Weights of a small transformer language model.
Size: width 576, vocabulary 16384, 44.8M parameters.
Architecture: LayerNorm before each block, rotary positions, no biases in attention or MLP, tied embeddings.
Training: a variant of Adam for these matrices, 923M tokens.
MLP neurons of a small language model. Each row is named by its layer, matrix (down: output weights) and neuron, and shows model dimensions 16-79. Each number is 200 + 40 x the weight over its row's rms, rounded and kept within 0 to 999.
After each neuron's rows, "fires before" lists the tokens most often just after its 100 highest values on Wikipedia text that the model never trained on. A number after a token or word is its count.

L7.down2180,256,171,169,163,284,200,235,183,251,237,228,159,207,265,210,222,200,310,193,184,169,187,225,225,192,238,210,190,206,188,244,147,275,198,142,299,279,211,227,203,159,202,190,234,287,225,88,226,240,149,229,259,246,217,203,183,164,201,156,207,131,277,243,220
fires before: "–" 41, "gen" 9, ")\n" 7, ")," 7, "-" 7, "s" 4

L7.down882,204,219,213,208,131,235,269,143,243,156,235,219,214,214,270,225,231,167,211,252,180,128,163,185,175,179,152,196,192,166,236,198,157,149,216,304,180,191,250,187,139,200,153,274,217,229,217,213,196,246,183,192,185,201,220,215,243,163,202,224,109,133,264,197
fires before: "," 46, " been" 12, " the" 4

L7.down1082,217,222,233,158,133,215,217,218,183,222,162,205,182,246,223,215,224,126,219,279,310,259,201,155,210,150,185,206,198,174,155,224,188,169,263,156,178,244,156,173,136,180,169,214,210,231,182,209,157,175,184,255,214,163,172,192,191,177,202,180,265,177,253,223
fires before: " |" 36, " |\n" 14, " the" 10, " votes" 5

L7.down0,204,201,136,223,185,149,260,172,185,177,155,209,194,242,221,299,163,174,174,147,247,190,202,162,244,198,239,193,201,197,190,208,129,158,210,199,230,248,213,215,163,91,242,131,232,189,252,269,202,134,215,214,166,244,192,268,150,213,160,208,228,140,208,261
fires before: " by" 28, " in" 15, " to" 9, " as" 9

L7.down2087,209,221,178,199,174,177,181,254,198,190,145,182,260,161,251,247,238,200,188,150,195,176,220,225,203,218,213,179,157,156,201,238,187,196,272,183,190,133,262,221,222,205,177,207,154,282,121,140,184,230,118,155,156,163,224,139,187,211,161,179,184,156,193,105
fires before: " |" 43, "." 19, " " 8, " and" 4

L7.down1248,232,190,219,189,180,257,186,228,214,234,168,126,164,211,293,215,186,150,196,263,202,218,174,225,270,194,176,179,204,143,219,229,137,209,197,210,166,245,209,191,183,190,170,239,175,156,134,223,225,194,196,177,118,176,197,212,210,191,185,233,227,222,147,147
fires before: " the" 55, " this" 5

L7.down1358,174,232,181,203,229,108,230,224,198,205,188,196,184,269,248,189,204,144,172,207,188,143,227,204,221,193,205,215,218,255,147,179,220,169,163,198,213,191,206,178,168,184,239,178,232,184,193,216,231,227,208,214,235,94,242,192,156,236,157,185,162,180,166,193
fires before: " |" 29, " " 22, "." 17, " the" 8, " |\n" 4

L7.down943,209,227,252,236,284,148,234,152,196,221,191,175,168,194,176,153,271,198,154,142,188,233,204,182,237,169,227,182,197,212,131,139,224,207,198,141,188,186,200,198,190,213,248,197,280,201,165,206,286,264,102,216,173,217,220,207,155,223,201,189,215,182,175,199
fires before: " " 64

L7.down759,213,187,244,213,240,177,161,186,233,200,161,242,169,208,227,222,201,248,256,238,229,183,233,207,229,210,190,160,202,171,183,138,209,197,209,0,226,153,190,223,183,169,113,194,183,175,180,216,183,180,186,188,193,154,212,193,221,211,220,167,181,247,214,330
fires before: " " 30, "0" 15, "1" 8

L7.down83,84,185,185,218,284,215,204,203,178,194,131,138,169,217,88,259,170,245,178,226,176,166,175,206,187,199,165,200,214,218,202,241,248,231,170,82,253,189,263,229,152,190,212,258,174,244,230,225,182,190,187,135,145,169,224,234,214,187,184,218,139,155,201,229
fires before: " " 56, "000" 7

L7.down1150,311,183,249,174,160,204,183,197,175,243,223,237,238,197,189,269,270,170,157,198,154,230,191,208,179,219,144,203,215,206,221,132,141,236,266,202,257,180,131,221,174,177,183,211,121,172,241,137,178,280,221,217,218,205,247,180,190,171,302,160,229,169,174,228
fires before: "|" 32, " |\n" 18, " |" 10, "0" 4

L7.down1821,206,180,172,217,172,194,164,153,197,154,218,171,215,209,209,178,160,208,246,187,163,139,172,243,175,220,219,226,224,161,200,223,204,237,266,0,194,134,196,211,177,191,191,186,158,188,199,231,169,194,160,212,215,223,220,228,196,201,199,211,207,220,176,351
fires before: "==" 22, "In" 7, "The" 7, " The" 6, "===" 5, "On" 4

L7.down628,158,170,249,169,214,282,203,167,199,234,281,190,223,214,208,218,242,220,162,160,260,209,241,198,203,191,223,179,298,237,229,165,227,94,216,261,193,189,223,288,144,180,177,183,226,193,142,218,208,182,204,238,183,122,145,234,251,166,212,143,177,149,207,195
fires before: " |" 46, " |\n" 14, ":" 9

L7.down270,224,198,170,205,125,225,245,159,108,201,203,205,231,166,232,198,267,215,143,130,274,210,185,246,185,128,213,173,217,175,247,163,106,191,211,181,237,226,282,186,214,191,158,204,176,177,169,170,227,150,210,155,224,177,182,281,160,177,174,185,213,269,189,209
fires before: " " 62

L7.down1926,197,215,180,205,149,144,208,215,191,245,158,220,168,207,165,205,205,158,177,182,183,171,173,176,238,175,228,157,189,181,207,208,188,208,186,245,240,210,244,212,214,195,143,225,186,189,150,189,256,233,148,216,198,236,207,132,215,177,202,195,196,266,296,199
fires before: " " 49, " |" 6, "7" 4

L4.down581,176,218,162,202,132,224,283,217,193,163,265,263,186,219,214,187,271,152,249,224,185,302,254,224,203,190,181,197,231,163,142,233,229,185,259,210,202,187,223,198,186,152,178,235,231,189,284,207,250,141,148,275,160,246,207,181,273,208,200,193,160,193,152,134
fires before: " |" 36, " " 29, " |\n" 8

L7.down1816,204,169,175,119,256,280,185,221,233,180,235,188,199,236,144,200,170,252,128,154,191,220,280,243,203,169,210,123,241,186,265,214,155,165,160,186,195,197,254,118,132,275,215,133,226,183,181,143,182,219,183,195,166,188,178,224,149,264,190,201,169,210,190,188
fires before: " |" 60, " Hall" 5, ")" 5, " (" 5

L7.down1323,264,209,170,222,204,247,228,203,190,206,203,238,147,157,225,228,270,150,240,182,133,249,232,211,174,192,129,190,201,215,177,154,140,210,176,296,204,160,204,191,225,193,212,241,154,97,183,194,265,189,180,292,226,202,184,211,264,187,164,243,196,227,176,128
fires before: "|" 81, "|---|---|---|---|---|---|\n" 4, " " 4

L4.down2236,194,237,293,237,188,234,246,205,213,256,231,257,163,206,175,179,195,265,177,193,158,195,157,126,220,196,239,150,233,210,207,252,237,206,219,214,227,167,175,269,160,263,188,283,159,142,214,235,163,167,234,208,128,202,215,146,166,248,172,181,196,280,195,152
fires before: " " 25, " A" 19, " Yes" 9, " No" 7

L7.down1065,220,275,202,152,218,169,165,238,185,247,245,222,204,190,168,288,166,155,201,73,262,181,170,230,273,121,246,175,186,203,201,222,148,233,151,323,178,223,187,151,204,223,274,219,268,200,291,200,213,159,256,202,147,195,163,222,238,235,263,250,198,184,207,131
fires before: " |" 26, " of" 14, ":" 6, ")" 5, "(s" 5, " to" 5

L7.down1419,205,236,193,200,183,234,174,182,204,213,187,159,276,170,208,267,182,118,199,227,214,192,217,251,139,263,177,187,190,164,242,220,223,257,152,226,210,268,228,287,191,259,197,213,209,227,232,184,174,214,182,171,158,195,204,258,195,227,189,246,179,189,146,193
fires before: "|" 35, " to" 8, " that" 4, " it" 4

L7.down1013,195,222,180,217,239,160,273,175,214,237,168,151,214,222,283,187,195,214,243,150,187,164,235,193,204,280,155,152,218,178,141,193,204,183,263,152,183,235,257,164,162,176,235,294,200,234,175,198,193,209,158,134,194,193,239,271,202,265,222,198,239,194,218,242
fires before: " " 43, "," 21, "." 7

L4.down2016,153,156,261,166,232,204,221,132,249,229,221,163,280,148,216,184,217,239,219,176,207,225,176,228,166,128,191,182,183,101,199,180,242,186,274,285,188,205,235,143,239,294,249,239,189,183,144,142,241,225,199,213,209,202,240,252,195,173,192,189,260,162,273,146
fires before: " " 51, " the" 4

L7.down289,240,176,274,185,206,212,222,212,223,198,203,166,260,195,217,169,177,141,227,278,229,174,182,224,247,215,189,263,190,175,174,209,206,154,176,168,120,217,180,152,176,146,120,273,226,228,210,223,213,193,174,272,150,193,218,213,213,165,228,221,206,200,231,178
fires before: "," 35, " he" 8, " they" 5, " was" 5, " the" 5

L7.down2216,174,193,236,224,168,236,194,204,185,184,243,215,225,285,241,220,195,230,172,222,170,139,262,174,180,118,232,220,190,188,266,200,175,115,197,239,226,268,178,205,213,179,212,199,225,221,230,252,183,158,189,295,213,126,214,229,184,171,251,196,192,162,223,173
fires before: "9" 21, "4" 13, "3" 12, "2" 10, "5" 10, "7" 8

L7.down272,161,155,148,192,230,193,234,192,168,200,211,169,206,206,216,253,184,203,102,201,162,248,213,206,206,234,216,209,165,199,289,180,191,178,205,166,272,180,286,187,111,192,227,162,202,225,192,238,179,181,300,186,194,238,186,241,215,248,153,253,105,182,147,286
fires before: " |" 48, "'\n" 13, "-" 10, "'," 7, " |\n" 6

L7.down838,206,253,238,198,181,207,133,203,179,181,221,241,281,197,206,222,212,148,150,131,147,176,235,174,244,255,161,184,207,204,309,212,138,229,230,262,185,144,239,187,173,304,204,200,159,177,170,163,228,264,155,176,155,178,234,236,200,163,245,226,198,195,222,199
fires before: "|" 27, "0" 12, " |\n" 11, " |" 6, "," 6, "." 5

L7.down111,221,229,205,190,230,202,307,198,199,200,156,246,217,182,161,221,224,123,214,195,233,233,256,178,181,203,208,190,173,225,201,266,134,204,152,228,200,145,225,201,184,196,161,219,188,152,139,201,165,239,143,227,189,198,183,206,120,120,264,202,183,161,178,175
fires before: " " 46, " —" 6, "." 5

L7.down1595,185,214,205,178,200,72,190,261,216,240,233,232,248,247,158,186,195,232,179,91,211,160,220,175,210,149,242,308,176,221,207,250,159,71,222,151,280,228,218,279,272,190,207,171,145,145,132,186,194,138,294,208,188,151,171,192,156,188,159,243,196,123,248,268
fires before: " by" 44, " to" 13, " with" 7, "," 6, " of" 5

L4.down806,169,179,211,213,197,234,187,206,240,92,243,205,142,121,308,199,193,188,242,142,235,202,254,198,197,211,249,244,196,245,234,160,212,198,189,300,180,170,226,220,168,196,243,206,190,182,251,191,139,197,208,225,161,260,186,151,168,218,190,211,193,201,197,121
fires before: "0" 19, "3" 14, "8" 11, "1" 10, "2" 9

L7.down1815,239,213,275,181,197,265,226,219,178,173,159,270,198,208,163,216,244,192,201,220,193,213,223,246,217,253,129,198,203,267,223,152,169,194,166,240,192,125,116,217,179,214,232,204,206,212,208,181,191,242,225,190,227,237,281,153,173,134,195,252,139,191,160,165
fires before: "|" 60, " |\n" 11, "sc" 5, " " 5

L7.down458,125,235,134,221,188,142,209,283,167,157,252,208,193,174,187,211,177,210,197,152,181,181,189,162,223,211,160,213,98,233,137,223,135,141,184,75,179,259,182,209,175,251,252,123,127,207,248,291,247,146,247,221,148,183,204,217,207,230,185,191,219,173,176,215
fires before: " in" 16, " of" 13, " as" 10, " to" 6, " by" 5

L4.down1796,225,170,243,141,218,206,169,137,216,237,191,231,171,134,223,284,192,218,201,173,223,233,195,222,256,207,245,156,205,148,199,109,229,160,226,206,126,126,142,244,133,187,211,284,235,227,283,188,173,210,183,217,235,171,182,204,179,234,193,255,232,274,235,162
fires before: " |" 34, " |\n" 5, " " 5, " b" 4, "i" 4, "°E" 4

L7.down1217,194,182,198,182,277,162,250,200,229,229,263,194,203,274,243,240,215,190,183,142,130,203,135,205,236,182,166,209,225,277,306,179,171,167,227,252,188,218,194,160,198,197,184,181,276,189,145,233,232,217,216,210,191,180,182,262,228,196,159,247,160,220,204,148
fires before: " |" 62, "." 16, "," 7, "\n" 5

L4.down2126,202,193,164,196,213,213,187,111,191,235,180,176,233,193,240,130,177,234,130,199,275,178,196,207,187,172,223,232,175,142,224,167,212,229,255,448,237,253,143,210,218,316,221,194,256,148,243,199,153,136,164,194,113,237,225,177,239,204,179,199,198,187,184,67
fires before: " of" 39, "ions" 9, "o" 7

L4.down79,207,202,257,201,234,241,130,204,188,185,180,179,126,213,238,157,274,199,201,166,259,229,200,161,172,266,201,140,182,262,207,156,155,252,243,236,197,169,228,247,184,258,199,180,204,209,170,184,225,187,178,141,216,255,189,252,196,166,256,261,195,196,187,208
fires before: " the" 51, " her" 4

L7.down2197,239,212,165,173,200,165,217,240,227,195,162,200,210,241,240,143,169,279,210,256,197,176,164,137,250,151,246,219,181,163,189,161,205,206,206,208,222,215,218,209,162,223,162,204,218,244,113,230,189,221,232,150,199,160,306,181,203,174,234,196,183,310,187,204
fires before: "s" 31, "0" 14, " season" 6, "th" 5, "–" 5, "199" 5

L7.down1372,285,213,143,172,132,176,226,198,195,206,238,203,201,270,177,299,119,186,144,165,112,167,189,187,136,218,245,206,248,245,192,176,207,192,179,260,197,204,226,137,227,265,204,216,191,164,239,182,249,174,176,238,133,221,215,200,221,238,159,185,151,155,228,197
fires before: " " 28, " in" 9, " October" 5, " March" 5, " November" 5, " June" 5

L7.down1910,194,167,179,253,153,180,234,175,159,178,187,141,243,286,196,175,210,220,176,177,158,189,195,239,207,270,193,176,204,151,181,147,178,179,131,238,168,170,221,229,108,155,192,177,255,230,216,144,163,232,220,182,193,232,178,250,136,105,200,171,151,260,172,149
fires before: " the" 60, " her" 4

L7.down330,238,119,291,170,197,227,188,246,243,103,180,195,167,197,172,203,225,154,158,203,158,107,169,140,197,186,279,170,209,211,291,155,191,226,250,278,210,225,242,185,204,124,236,143,125,154,290,164,85,187,154,191,239,209,202,196,140,154,184,201,243,156,190,252
fires before: " |" 23, "." 14, " AL" 13, "|" 11, " " 8

L7.down57,202,154,216,130,132,245,200,232,232,153,219,194,219,225,203,124,151,215,99,246,232,182,167,173,166,227,247,218,216,233,199,125,214,205,194,250,223,270,200,219,185,276,244,202,208,78,248,192,209,159,175,207,162,226,173,196,175,190,230,176,179,196,221,214
fires before: " |\n" 27, " |" 27, "," 5, "-" 4

L7.down1143,191,214,236,245,206,243,262,212,191,178,194,176,159,188,222,215,246,180,201,234,187,188,278,95,258,175,212,154,234,287,231,152,178,186,143,191,198,183,224,197,180,113,218,200,291,265,220,160,197,188,140,306,174,264,152,209,164,166,206,189,154,216,216,194
fires before: "," 26, " not" 12, " time" 6, " to" 6, " of" 5, " point" 4

L7.down1034,170,226,228,152,163,171,143,206,219,217,159,268,180,225,311,238,203,165,229,240,235,124,209,116,252,175,181,235,200,126,257,216,201,218,163,0,164,190,216,187,187,148,114,172,157,209,120,241,181,197,276,217,174,225,166,241,275,232,187,188,224,190,207,317
fires before: " |" 26, " |\n" 11, "ps" 8, " m" 7, "%" 4

L4.down400,149,122,252,142,179,218,200,309,164,217,216,217,185,166,271,191,223,145,160,150,235,264,198,169,255,161,244,135,238,146,236,222,169,159,177,133,196,189,221,245,224,251,180,203,293,213,217,198,161,172,147,202,183,229,179,177,227,229,225,187,139,220,211,123
fires before: " |" 69, " |\n" 4, " " 4

L7.down1138,185,200,220,168,252,172,191,143,168,244,201,225,108,142,225,222,185,185,229,187,197,165,270,98,203,275,254,220,158,205,176,207,167,202,238,102,152,111,194,211,167,213,156,195,170,193,175,178,215,228,180,159,177,224,145,201,169,209,180,244,167,164,150,220
fires before: " |" 23, "201" 11, "202" 10, "199" 5, "198" 4

L7.down1651,232,151,179,214,168,230,204,207,279,266,207,281,212,267,119,225,164,118,182,246,263,127,162,130,181,145,263,276,146,253,194,236,251,125,226,190,254,189,235,209,221,144,164,157,271,188,179,164,211,166,237,248,250,158,209,244,139,199,266,223,220,182,264,276
fires before: " by" 29, " in" 10, " to" 8, " with" 4, "|" 4

L4.down379,201,127,239,248,206,182,149,234,227,200,217,190,109,207,209,161,278,182,218,196,213,316,111,191,164,258,202,151,174,229,197,166,189,156,182,146,154,185,220,211,220,201,202,257,208,182,238,130,191,166,245,233,234,215,222,153,229,227,158,289,195,216,214,196
fires before: " " 37, " —" 15, " %" 6

L7.down1652,226,200,232,191,119,240,147,222,185,226,219,205,199,195,212,172,198,178,280,149,197,182,173,233,257,213,204,149,203,178,275,204,161,231,279,347,191,152,212,245,147,162,172,174,171,218,199,146,151,273,208,248,136,175,252,226,181,150,211,188,215,211,277,190
fires before: "|" 54, " |\n" 10, "0" 7, " " 4

L7.down834,134,265,194,240,250,172,172,230,160,190,279,220,202,183,215,229,198,233,139,164,160,275,187,192,194,243,199,227,163,146,259,206,243,127,244,141,168,244,232,214,248,156,160,175,186,163,258,251,189,209,240,209,137,236,254,138,192,217,187,188,209,179,105,266
fires before: " as" 31, " to" 21, " of" 7, "," 5, " from" 4, " in" 4

L7.down800,239,199,203,231,200,172,206,248,144,197,205,215,206,235,232,186,229,127,268,233,235,157,187,243,206,206,229,181,217,175,117,208,265,140,136,119,249,123,191,186,307,162,253,197,244,307,168,161,244,164,146,226,156,198,160,249,278,208,197,224,176,183,232,208
fires before: " " 76

L7.down2121,276,245,233,214,225,217,233,236,168,285,213,221,132,219,173,214,156,217,258,117,166,196,156,280,123,187,189,206,247,241,219,227,199,162,233,227,178,203,156,197,239,181,181,245,260,232,169,196,214,237,177,186,139,208,241,192,215,252,260,240,172,159,135,168
fires before: " " 44, " the" 13, "|" 8

L4.down1298,184,172,212,149,157,179,184,193,232,179,164,212,180,158,182,212,240,223,128,148,253,214,229,190,236,145,267,228,225,218,169,208,202,184,176,261,161,153,222,175,151,248,255,159,190,235,235,166,240,233,245,192,191,295,142,125,197,198,194,168,166,260,179,165
fires before: " |" 30, "." 15, " |\n" 7, "′" 6, "," 4

L7.down923,265,191,171,157,184,278,274,186,188,188,204,227,219,157,244,155,247,158,167,278,206,285,203,247,224,258,220,167,271,180,227,206,138,205,195,275,199,144,180,184,175,281,170,170,198,180,273,186,155,256,219,165,224,234,256,173,151,175,174,278,188,93,120,284
fires before: " |" 44, " Candidate" 8, " |\n" 6, " " 4

L7.down2016,268,208,241,231,185,213,208,235,211,167,172,231,180,216,164,113,194,123,163,222,183,206,193,206,174,249,172,280,158,239,263,157,192,292,189,230,199,227,292,191,231,152,204,203,180,210,206,190,203,270,242,169,205,270,196,197,183,137,151,286,285,170,169,191
fires before: " |" 20, "%" 15, "′" 14, "″N" 12, "." 10, "″E" 6

L7.down1420,133,279,241,193,215,224,198,221,210,241,171,181,172,207,235,214,125,215,175,189,149,135,256,177,232,195,129,194,209,165,178,255,160,184,260,230,233,215,219,191,152,182,168,192,186,193,184,231,170,218,178,203,179,163,221,203,157,209,217,130,160,238,160,169
fires before: "==\n" 23, " ==\n" 16, "===\n" 10, " ==\n\n" 10, " ===\n" 7, "==\n\n" 6

L4.down860,223,178,210,208,231,233,188,250,189,194,249,250,200,208,281,227,235,171,366,183,48,209,218,152,159,212,194,232,242,209,181,254,163,168,205,61,230,153,185,208,189,231,213,217,199,200,226,196,196,173,168,257,183,220,226,225,225,263,188,200,201,174,156,59
fires before: "==" 37, "===" 23, "The" 6

L7.down1189,232,186,197,127,279,196,242,175,141,219,191,152,119,239,215,196,248,186,211,197,178,218,181,179,228,230,127,225,195,185,205,188,191,200,181,276,173,142,251,209,180,169,172,219,175,221,223,127,187,200,178,166,206,190,210,208,218,198,180,222,200,173,191,228
fires before: "|" 53, "-" 40

L7.down927,182,198,199,265,201,121,237,230,145,197,215,197,193,159,238,189,202,161,161,305,213,208,204,276,202,194,152,247,209,228,191,242,207,175,148,227,164,182,212,204,179,178,186,279,225,291,200,185,304,195,185,118,189,281,199,163,181,239,247,241,205,285,231,190
fires before: " " 67, "," 10, "-" 4

L7.down222,200,228,197,202,156,194,228,247,198,222,232,270,141,276,197,201,197,118,228,235,123,279,168,196,266,265,176,260,174,226,234,233,256,152,192,206,149,245,130,243,185,148,187,245,190,182,136,162,292,214,299,187,158,209,182,163,177,226,202,138,225,200,185,208
fires before: " of" 75, " that" 5

L7.down1863,188,180,196,274,277,220,211,228,196,207,218,137,105,213,223,210,249,186,178,178,176,175,204,245,223,184,163,174,212,179,223,159,176,206,263,291,219,232,192,246,226,228,221,206,195,170,179,192,162,209,142,166,114,215,143,228,188,184,248,204,221,195,216,137
fires before: "." 31, " |" 22, " " 6, "7" 5, "4" 5

L7.down1451,197,130,220,207,211,278,129,192,213,140,189,185,255,198,235,220,228,214,197,201,188,174,231,221,142,216,230,215,239,211,206,162,180,164,233,230,135,222,204,234,159,193,221,166,206,223,291,253,223,161,182,210,201,221,205,274,135,158,247,131,245,141,153,177
fires before: "5" 18, "4" 16, "9" 14, "2" 12, "0" 8, "3" 8

L7.down1066,177,234,186,167,165,225,202,154,207,161,256,201,167,218,189,242,234,189,247,216,219,244,169,257,149,244,249,189,237,201,186,151,221,251,265,117,219,128,176,181,208,272,208,196,206,122,199,253,208,252,183,171,163,233,169,215,176,255,194,233,210,283,225,283
fires before: " |" 42, "%" 7, " |\n" 7, "|" 4, " " 4

L7.down322,240,269,216,256,163,229,148,186,225,206,226,179,238,201,278,129,236,220,202,225,121,177,174,184,212,143,183,170,163,148,300,198,169,259,176,69,272,217,212,205,227,227,201,194,176,185,183,223,248,148,194,207,241,173,166,150,220,222,217,210,171,249,133,223
fires before: " of" 23, " in" 9, " for" 8, " as" 8, " with" 6, " on" 5

L7.down39,185,188,268,184,188,238,174,187,201,219,195,229,184,182,171,207,242,151,175,177,192,239,217,200,162,234,188,187,225,238,232,176,209,202,207,310,197,122,265,188,195,208,231,220,162,195,243,245,171,190,195,250,222,255,214,256,185,222,229,227,178,194,153,209
fires before: " " 39, "-" 21, " |" 7

L7.down294,149,146,246,158,119,117,171,252,224,237,222,161,133,134,259,303,174,172,124,219,219,211,263,191,214,113,124,165,234,230,259,133,194,222,264,147,212,196,251,241,193,176,213,227,286,172,178,175,228,175,221,145,125,214,180,200,152,127,205,195,180,141,231,252
fires before: " |" 29, " (" 12, " Comp" 10, "ella" 7, "," 7

L7.down872,171,246,268,205,178,234,227,239,186,220,234,203,200,218,234,179,176,121,255,233,163,198,234,89,159,232,228,170,138,184,186,192,253,241,198,150,189,221,245,229,141,153,220,235,84,157,207,227,201,158,205,204,139,221,153,222,197,211,198,269,230,175,260,283
fires before: " |" 53, "," 4

L7.down697,147,197,229,161,138,237,238,177,155,162,181,246,158,181,236,202,190,139,206,223,145,265,118,205,222,196,233,168,153,245,264,153,252,254,150,126,219,251,204,261,139,215,183,203,144,134,258,205,153,227,304,142,184,236,213,193,192,204,136,136,173,199,149,214
fires before: " |" 29, " of" 17, "|" 9, "." 4

L7.down1744,235,189,228,158,198,242,174,241,245,195,231,219,322,217,262,230,258,185,235,302,223,232,226,162,207,194,219,203,228,189,177,139,179,187,278,273,168,185,298,144,168,200,195,204,157,204,214,277,224,123,266,261,253,151,185,203,220,145,197,152,238,183,188,210
fires before: "–" 19, "," 19, " |" 13, " |\n" 8, "6" 7, " " 5

L7.down1495,188,160,124,162,232,191,152,232,212,249,215,208,187,163,236,213,227,172,222,177,154,214,246,210,269,163,207,194,227,161,211,229,196,169,217,40,158,182,228,168,154,192,200,180,251,263,215,243,271,232,201,164,161,160,244,236,117,152,198,152,165,230,325,205
fires before: "," 20, "." 20, "\n\n" 7, " is" 6

L7.down1588,193,215,246,183,170,211,131,242,239,222,186,204,272,157,194,245,218,190,193,150,152,195,201,206,220,220,153,210,210,167,256,199,139,216,251,275,180,217,167,221,171,197,163,237,121,147,158,180,265,185,228,218,201,151,230,221,228,179,244,218,200,257,228,207
fires before: "|" 40, " |\n" 15, "0" 9, "1" 8

L7.down1252,166,244,228,216,206,227,184,262,256,183,188,256,145,265,277,217,280,233,234,121,216,233,187,168,218,169,162,185,221,200,207,153,148,237,249,167,217,287,183,177,197,230,187,222,164,156,272,202,210,150,206,219,125,172,192,134,204,140,232,196,241,208,178,227
fires before: " |" 31, " of" 12, " " 7, " on" 5, "(s" 4, "0" 4

L7.down1378,223,219,224,152,133,236,209,180,176,243,246,206,222,224,276,208,213,170,235,245,261,175,208,335,200,234,258,213,194,201,182,177,194,124,155,189,211,187,178,183,191,95,144,277,259,201,269,211,188,251,244,259,161,205,211,144,143,131,233,236,204,206,227,159
fires before: "," 46, " to" 12, " he" 6, " in" 5, " the" 4